config = dict(
    rope_base=100000.0,
    attn_scale=0.125,
    bias='all',
    decay_shape='linear',
)
MLP neurons of a small language model. Each row is named by its layer, matrix (up: input weights) and neuron, and shows model dimensions 16-143. Each number is 50 + 15 x the weight over its row's rms, rounded and kept within 0 to 99.
After each neuron's rows, "fires in" lists the words (lower case) most often at its 100 highest values on Wikipedia text that the model never trained on.

L4.up602:25 47 57 43 66 73 56 43 47 71 59 59 48 67 59 33 45 53 69 75 68 69 10 55 41 40 64 50 51 57 52 39 33 34 79 50 55 66 50 65 43 37 38 59 38 41 61 37 37 57 47 50 32 52 45 43 50 37 39 54 50 57 51 52 52 61 48 44 31 37 75 58 42 86 56 46 79 53 48 58 46 38 72 52 49 22 72 77 54 69 53 47 66 52 54 27 37 36 52 68 34 47 54 73 26 55 50 47 44 52 51 47 57 48 45 50 43 41 47 39 64 52 39 66 54 43 54 43
fires in: "october", "june", "november", "july", "april", "january"

L2.up366:36 61 41 46 70 46 64 32 63 36 38 43 47 63 38 64 52 58 65 66 58 58 71 67 45 41 39 46 71 40 28 32 36 42 34 50 52 67 47 36 71 61 67 84 67 70 44 48 50 38 78 47 64 58 26 69 56 73 50 74 61 38 58 60 86 35 41 57 46 27 86 65 60 39 44 52 39 64 50 75 56 41 47 38 65 51 37 55 33 63 49 49 45 62 49 34 52 44 40 52 59 58 64 41 24 49 29 50 46 57 44 60 70 43 69 80 18 53 24 45 41 47 40 23 38 48 46 61
fires in: "and", "also"

L2.up258:42 39 53 51 26 36 41 63 55 50 65 58 14 35 43 60 28 34 88 27 60 30 28 40 50 71 74 79 56 33 54 30 60 42 62 51 66 52 57 41 71 48 48 58 56 61 51 48 65 67 43 51 70 56 47 60 79 57 39 34 50 31 31 58 60 65 51 52 51 43 51 46 52 71 36 55 60 65 64 67 53 44 44 35 62 77 49 49 60 58 67 27 65 46 57 32 69 52 73 39 63 60 58 40 59 28 32 27 45 87 33 73 57 73 37 62 74 53 43 65 70 78 29 22 47 28 19 52
fires in: "between", "from", "by", "office"

L2.up432:56 49 41 41 68 50 54 54 61 51 42 52 67 45 70 31 44 49 57 53 26 31 71 46 55 65 58 40 59 63 52 14 42 60 42 51 70 51 61 53 75 34 37 86 34 65 50 45 37 50 51 19 37 51 37 42 84 77 49 68 56 50 22 60 28 58 43 48 44 38 36 34 77 71 22 51 30 51 64 46 67 44 70 53 64 51 69 42 44 56 32 43 15 75 27 22 64 63 38 58 38 66 71 70 39 52 55 73 24 31 70 54 48 53 60 60 52 54 34 56 39 43 62 53 47 40 27 42
fires in: "the", "part", "preceded", "drafted"

L2.up420:37 68 43 65 55 42 40 61 43 58 37 47 54 49 51 63 38 40 67 68 61 71 39 39 40 36 75 41 67 58 53 55 56 52 39 31 57 66 46 70 48 66 54 49 48 60 20 63 32 66 54 26 68 24 64 77 39 53 38 85 50 56 69 54 32 41 52 57 27 70 53 58 37 61 51 58 40 65 48 59 72 63 40 76 72 29 53 64 36 53 30 58 32 53 36 48 26 63 36 34 30 47 86 44 80 50 39 56 38 55 40 39 83 67 89 60 55 53 69 55 36 58 22 53 44 69 26 64
fires in: "it", "his"

L7.up74:53 60 54 59 38 48 54 86 43 42 67 43 49 34 57 56 32 62 42 27 36 48 54 59 50 69 44 45 42 60 69 56 68 30 28 29 52 53 37 63 60 61 70 45 51 44 88 60 44 60 56 54 37 52 68 48 42 75 50 74 63 56 29 13 42 62 52 48 42 54 51 42 29 64 49 45 57 57 61 61 71 37 34 51 60 52 49 73 35 36 49 53 34 38 27 42 39 64 47 73 51 23 56 13 80 70 44 53 23 31 64 70 48 57 34 30 35 62 62 65 48 62 27 24 79 37 32 58
fires in: "the", "more", "a"

L7.up623:47 58 53 32 28 63 51 52 44 24 42 62 26 66 48 18 39 50 47 52 42 31 47 28 79 21 82 73 44 45 61 61 49 29 70 66 31 70 66 32 17 17 55 67 54 47 54 75 20 74 48 74 67 48 49 38 50 45 63 47 22 46 48 49 65 45 31 52 35 43 16 44 67 71 42 54 29 51 49 63 70 64 40 55 41 45 29 43 53 31 51 49 55 32 29 43 58 78 47 65 49 68 49 23 49 68 42 41 76 58 34 45 62 27 52 71 40 45 54 42 66 46 62 56 42 32 49 43
fires in: "the", "of", "de", "royal", "york"

L2.up418:54 44 67 44 52 57 64 55 47 37 16 38 73 61 78 26 62 61 46 46 67 41 34 58 67 39 55 56 45 79 24 53 54 25 46 45 46 68 62 54 34 22 35 59 66 45 61 28 48 41 62 35 23 42 24 62 37 72 54 44 44 37 49 21 47 42 58 73 41 58 58 61 53 38 52 48 46 48 35 60 24 74 35 51 71 36 45 58 46 28 80 46 42 45 48 81 46 60 27 47 45 52 40 58 42 72 43 36 66 70 45 50 75 56 26 42 07 73 29 68 56 55 36 49 66 67 53 72
fires in: "or", "as", "they", "derris"

L2.up314:45 26 42 70 66 24 47 71 80 33 56 97 49 41 53 63 23 30 62 47 43 35 47 56 49 39 41 37 66 72 73 32 41 45 35 38 86 79 60 52 56 49 57 50 73 62 52 35 74 61 44 37 36 59 51 35 65 39 61 51 46 69 29 31 62 41 59 37 55 45 46 45 79 66 32 59 41 59 64 41 60 49 74 44 67 35 26 51 75 54 53 48 29 42 63 44 58 53 50 56 24 31 17 45 58 64 61 40 38 33 46 69 52 41 55 68 60 56 50 36 31 58 80 59 64 27 62 42
fires in: "of", "two", "have", "only", "software"

L2.up577:25 38 58 56 50 54 35 30 68 61 48 50 56 96 52 23 33 28 53 48 55 51 52 12 61 34 37 60 37 54 59 53 66 72 48 55 54 73 46 41 48 38 61 46 39 53 51 41 56 66 59 53 63 43 64 43 36 61 61 40 48 40 51 50 50 33 72 49 40 54 48 27 41 50 55 33 33 50 63 37 58 44 46 25 37 38 52 44 46 57 45 21 48 68 66 20 39 54 56 63 42 78 60 57 40 47 25 03 30 41 31 37 64 46 72 86 62 53 47 42 46 62 70 47 43 43 34 47
fires in: "10", "16", "2016", "1st", "2010"

L2.up353:57 43 68 68 58 33 63 69 45 50 52 50 47 40 52 31 39 58 52 54 66 16 47 41 56 56 73 60 33 33 46 55 39 53 57 42 57 70 27 75 32 47 95 69 49 57 59 64 37 46 76 57 43 37 36 74 33 26 49 59 59 58 43 50 46 59 81 48 53 68 40 34 48 57 69 42 99 59 65 26 33 36 35 74 49 71 59 51 51 51 46 20 69 42 52 47 48 57 76 42 43 49 52 13 74 48 26 28 59 42 66 32 63 58 50 47 51 54 52 42 64 74 82 40 61 40 54 15
fires in: "first", "rest", "only", "other", "top", "last"

L2.up51:67 69 10 56 55 55 65 92 74 72 53 58 63 57 36 23 42 66 27 48 90 49 62 52 61 49 47 28 56 50 33 47 25 67 32 48 60 35 75 55 44 39 50 58 33 72 53 47 49 49 28 60 42 64 54 50 68 78 56 56 28 55 30 54 44 40 62 35 44 15 58 21 29 58 33 52 28 39 48 33 50 60 70 38 58 39 56 63 56 35 67 57 66 80 68 57 60 62 64 62 41 55 48 30 49 39 54 41 54 51 60 53 51 32 67 48 32 62 63 20 48 23 53 33 79 36 27 46
fires in: "0", "000", "00", "example"

L7.up297:48 48 57 69 79 32 58 71 68 31 55 69 46 29 69 46 63 56 46 61 32 46 38 51 44 90 31 46 54 29 31 52 63 54 43 52 36 20 44 73 61 49 86 57 58 43 78 73 48 46 35 82 49 55 31 40 33 59 54 59 46 65 66 36 54 45 52 55 37 67 45 63 55 46 64 81 53 28 38 47 34 32 53 79 52 30 49 49 41 64 36 44 35 54 33 05 32 32 45 76 64 20 55 26 43 49 34 65 52 63 57 75 66 46 57 25 58 66 55 75 63 56 43 45 67 45 72 62
fires in: "the", "2024", "2020", "2022", "2026", "2023"

L2.up211:49 55 49 80 34 14 61 61 44 62 54 57 59 43 28 46 32 69 42 38 62 50 35 60 63 31 36 50 43 22 39 46 62 69 41 54 25 54 55 51 68 58 61 42 65 32 39 42 61 44 26 44 33 72 33 29 52 66 73 19 75 51 50 43 80 33 51 61 65 41 60 60 78 57 69 41 53 59 35 69 46 59 52 37 44 60 59 48 25 51 38 45 55 33 57 09 87 49 38 50 42 45 39 66 18 21 42 42 47 64 73 56 49 59 48 46 58 34 53 34 60 62 40 33 44 56 51 37
fires in: "of", "while", "to", "making"

L2.up487:39 33 61 47 37 50 61 87 60 48 47 21 56 39 22 50 51 50 40 58 57 26 27 49 27 58 50 28 66 19 34 51 69 32 64 65 46 73 43 54 49 57 60 34 57 47 56 51 54 66 55 56 48 73 30 36 51 49 36 52 63 54 39 32 21 39 61 48 41 57 78 28 50 27 78 59 39 55 40 69 46 48 33 58 75 65 49 57 82 17 57 48 29 44 43 42 54 53 46 53 64 49 43 54 67 37 49 42 38 74 74 81 59 62 63 67 32 53 53 34 80 44 28 42 46 51 28 66
fires in: "total", "also", "population", "turnout", "addition", "age"

L2.up164:22 46 60 52 41 49 68 56 50 37 52 58 41 77 34 42 56 63 70 53 45 54 54 83 41 35 39 68 32 28 57 38 55 63 56 61 56 56 40 35 63 62 33 45 49 52 64 24 68 57 41 46 24 57 30 55 42 38 58 63 19 92 64 48 33 43 44 68 50 46 49 66 58 48 77 51 39 76 53 56 52 57 43 54 61 55 49 55 54 71 31 70 52 51 46 62 56 60 17 47 65 54 46 43 19 45 64 49 41 60 53 37 66 31 52 40 33 44 49 63 87 51 10 40 62 41 50 77
fires in: "during", "after", "although", "2020", "2002", "by"

L4.up165:23 47 55 61 76 56 40 37 86 25 49 74 31 73 45 43 45 49 38 47 56 30 61 34 31 56 32 37 71 36 63 48 55 44 57 65 50 59 34 30 67 45 71 35 52 30 33 45 61 61 45 59 24 72 40 74 73 56 55 54 51 35 57 51 49 36 54 77 33 56 40 62 49 45 42 41 42 49 43 43 46 45 65 19 53 61 40 59 57 72 45 38 65 73 29 51 54 82 51 63 57 45 58 63 53 30 12 46 35 51 26 34 54 70 37 51 23 51 40 27 62 39 31 36 39 79 41 52
fires in: "january", "august", "july", "september", "after", "march"

L4.up605:66 49 37 62 51 52 56 60 59 56 42 50 35 49 42 57 19 48 43 55 43 52 74 46 25 19 48 72 43 40 34 40 37 55 56 56 33 62 67 57 61 44 50 34 65 68 65 34 50 35 36 39 23 22 44 55 35 66 33 43 77 64 61 17 57 61 50 52 30 30 34 38 37 37 31 33 45 45 68 28 55 80 55 44 79 62 50 49 51 65 77 64 06 63 71 54 57 69 89 40 51 65 46 32 63 49 51 51 49 51 30 74 52 40 53 69 50 50 69 66 47 47 18 42 34 25 58 35
fires in: "to", "not"

L4.up235:30 62 59 22 46 34 58 43 55 83 56 60 61 50 56 46 64 63 35 31 48 43 52 48 76 35 35 20 46 39 46 44 47 71 61 00 51 41 75 20 46 48 33 41 63 59 34 61 72 48 53 60 72 58 36 52 65 35 24 47 53 29 51 51 70 80 48 31 34 31 55 19 49 54 44 60 49 45 40 22 49 48 61 52 59 63 59 77 45 55 44 59 57 43 62 09 63 48 24 53 69 43 28 25 55 47 50 41 60 33 72 30 24 47 58 57 57 24 61 50 64 43 40 53 55 38 33 55
fires in: "0", "00", "000"

L2.up371:42 48 41 82 79 32 66 92 33 14 67 30 62 86 22 42 66 74 46 59 62 51 29 39 58 54 42 50 52 15 44 47 33 61 25 60 35 26 46 24 50 41 70 71 53 24 47 61 68 63 47 76 57 55 47 54 76 35 46 50 47 57 50 67 56 40 38 50 54 35 59 44 43 45 78 31 53 62 65 57 72 19 61 40 48 33 72 55 39 39 17 21 63 32 49 70 41 47 59 31 53 42 36 59 49 31 24 65 60 67 31 52 36 57 34 29 46 46 64 66 49 51 61 56 63 58 34 50
fires in: "the", "and", "example"

L4.up195:54 71 18 25 69 47 26 53 54 37 26 44 64 45 59 73 41 72 57 42 59 56 39 48 57 52 52 57 63 34 51 48 30 67 40 52 87 23 67 42 37 52 32 65 30 49 73 56 61 51 75 35 38 52 61 64 58 60 77 27 28 57 59 17 40 61 33 57 49 48 34 52 55 26 62 57 34 53 53 49 57 43 49 34 52 50 76 30 24 50 44 65 28 64 56 56 46 39 42 44 52 42 53 48 34 56 42 37 55 33 70 69 08 42 39 50 35 71 39 51 18 67 47 64 57 53 56 61
fires in: "a", "as", "so"

L4.up356:56 44 20 49 34 45 12 70 35 60 44 38 57 16 57 67 66 35 64 56 56 29 53 44 51 53 50 55 53 36 78 49 56 33 41 53 35 54 31 38 60 50 42 58 65 41 60 42 59 45 39 45 44 47 49 43 43 31 55 65 64 62 46 64 66 28 00 56 64 44 42 91 62 76 43 32 70 71 38 67 60 41 62 50 50 49 70 56 76 70 37 66 43 44 36 27 42 43 41 59 27 49 42 49 66 56 45 57 46 36 13 48 45 54 72 40 50 48 60 56 47 48 53 56 79 47 33 22
fires in: "place", "apps", "length", "distinguished", "code", "km"

L2.up281:74 73 34 61 24 42 53 24 43 44 49 28 43 51 40 65 36 66 51 50 38 49 37 44 56 53 76 62 45 60 48 63 25 47 55 44 45 28 50 52 36 72 17 39 64 57 33 46 44 75 68 59 73 67 53 57 44 58 31 81 42 34 22 38 38 58 44 46 32 37 49 35 49 56 77 61 54 41 62 21 96 55 30 64 28 26 56 50 53 46 72 46 32 33 39 50 37 34 37 29 39 65 49 27 66 45 36 41 48 46 65 38 56 32 61 39 59 55 60 64 76 58 53 39 60 56 36 47
fires in: "the", "by"

L7.up591:47 59 62 50 44 43 55 39 65 41 24 48 31 27 64 42 53 49 27 65 56 59 47 31 68 37 44 60 37 30 58 21 44 48 48 43 34 51 51 31 55 52 39 37 47 56 38 39 47 71 67 53 53 33 46 34 68 48 59 36 46 84 78 62 05 48 30 56 45 64 72 45 33 38 05 51 52 65 61 64 68 47 66 96 68 68 56 57 36 36 68 31 74 45 42 42 39 72 48 55 38 44 69 60 60 78 48 19 27 52 32 69 67 27 49 62 62 51 54 58 54 64 39 70 45 46 24 23
fires in: "such", "not", "in", "to"

L4.up504:47 57 55 43 61 37 65 13 57 33 65 40 80 37 46 39 57 21 36 70 30 20 68 17 69 62 44 40 65 32 80 50 60 43 47 30 34 34 26 32 40 55 30 25 80 43 48 40 44 59 50 40 43 71 49 66 34 46 30 33 41 47 40 56 59 54 36 51 63 66 72 65 64 48 55 64 57 64 22 41 51 41 21 44 29 44 65 42 27 83 42 51 51 39 33 42 32 60 63 54 43 57 82 22 21 57 44 60 29 68 58 38 70 33 77 45 53 64 37 56 60 64 49 31 63 38 48 56
fires in: "is", "a", "an", "the", "was"

L7.up240:60 25 77 46 44 78 69 48 67 45 46 60 53 35 59 46 59 39 18 44 40 54 20 69 58 47 61 82 51 53 49 55 21 26 55 45 64 42 36 50 68 44 75 64 70 65 42 29 61 73 63 47 36 68 50 72 56 21 54 12 59 43 53 74 47 59 37 64 57 34 43 81 55 46 67 55 49 20 46 39 41 61 44 65 31 44 52 50 64 77 60 58 16 54 44 58 31 33 64 27 52 35 76 40 45 59 45 76 75 67 49 30 39 44 41 91 66 43 30 24 48 50 28 60 79 57 53 62
fires in: "was", "states", "american", "became", "german", "is"

L4.up499:40 48 15 58 58 32 34 60 60 79 37 32 29 29 21 68 38 14 53 38 62 42 52 33 48 39 40 61 29 64 50 62 32 53 61 35 25 57 73 38 69 30 41 30 48 54 33 40 45 53 62 25 33 63 66 58 31 69 79 67 49 64 49 63 60 48 55 69 54 35 64 43 67 40 46 44 59 53 69 34 59 48 61 44 39 25 50 34 60 40 82 59 52 56 62 57 71 57 71 61 61 14 40 21 22 66 64 51 64 78 61 61 56 60 40 30 60 41 69 48 58 45 51 40 49 22 55 43
fires in: "of", "bucurești", "transliteration", "muddy"

L4.up84:27 59 44 53 55 44 75 79 34 52 60 48 55 46 64 51 44 14 73 40 33 40 70 64 54 27 36 57 69 23 24 38 65 40 33 68 53 72 52 40 37 70 39 87 49 27 62 49 84 38 61 57 46 40 60 78 42 34 25 65 47 33 35 49 36 61 10 43 29 59 56 51 65 33 23 60 26 53 37 29 36 41 56 59 33 71 82 46 51 77 50 63 37 42 41 65 55 69 52 51 55 51 32 29 33 36 39 50 43 73 62 54 55 39 40 57 35 73 35 17 53 36 41 39 47 26 47 58
fires in: "most", "a", "more", "professional"

L2.up36:41 05 51 42 59 47 41 66 46 44 65 61 51 48 76 52 67 68 40 42 63 53 24 62 62 42 39 40 51 55 59 77 73 61 38 51 66 62 66 54 44 53 41 54 54 25 58 30 80 68 14 63 38 72 50 59 39 51 59 64 26 70 47 53 79 42 64 38 49 58 42 37 54 49 58 56 49 18 45 61 75 59 54 31 87 60 52 58 48 50 72 52 31 68 52 70 52 76 64 63 24 47 38 11 49 61 14 25 24 38 55 76 51 42 34 42 42 39 50 65 38 49 58 41 60 48 42 63
fires in: "of", "two"

L2.up575:59 44 60 54 28 57 27 44 55 43 26 66 39 37 44 54 62 51 79 52 63 40 32 55 44 23 77 37 57 44 44 55 50 53 44 59 84 20 44 46 34 61 47 49 72 53 55 30 20 39 77 35 57 51 43 71 36 37 48 62 42 67 54 39 32 53 30 38 54 53 79 33 34 52 49 37 51 75 16 48 56 59 54 66 49 83 27 49 22 61 56 74 38 37 57 48 45 48 75 23 55 47 27 47 58 82 37 62 65 73 64 65 53 39 52 36 23 53 56 39 25 44 67 41 33 38 45 40
fires in: "it", "place", "building", "site"

L2.up539:37 45 45 21 29 45 58 69 37 55 61 62 59 27 53 52 43 63 44 60 44 55 62 37 20 44 70 53 71 70 38 43 39 24 79 48 41 52 24 62 67 55 36 56 40 53 50 17 34 83 82 59 46 13 49 30 55 57 32 57 49 50 48 44 34 56 59 25 47 68 60 31 27 36 33 47 64 57 44 42 59 22 43 54 47 72 79 33 60 55 63 62 51 61 58 67 57 53 57 70 78 56 64 73 59 78 48 39 83 31 65 43 41 52 63 56 70 53 54 44 57 40 51 36 46 59 27 39
fires in: "first", "km", "next", "last", "brothers", "years"

L2.up62:69 54 68 82 34 47 46 43 49 42 40 39 61 44 82 46 41 41 50 35 21 73 40 45 54 74 59 67 34 53 55 22 61 25 65 44 38 49 28 42 56 37 24 25 40 75 36 07 71 42 66 49 45 34 47 22 50 69 18 34 43 32 39 52 71 52 51 76 44 55 46 44 37 21 40 47 47 45 40 53 58 35 33 60 44 46 44 62 52 53 64 65 62 36 76 23 52 67 55 32 60 62 52 77 47 51 34 63 49 70 72 63 53 58 64 58 43 45 59 36 74 42 51 60 68 63 33 69
fires in: "by", "for", "to", "with", "who", "against"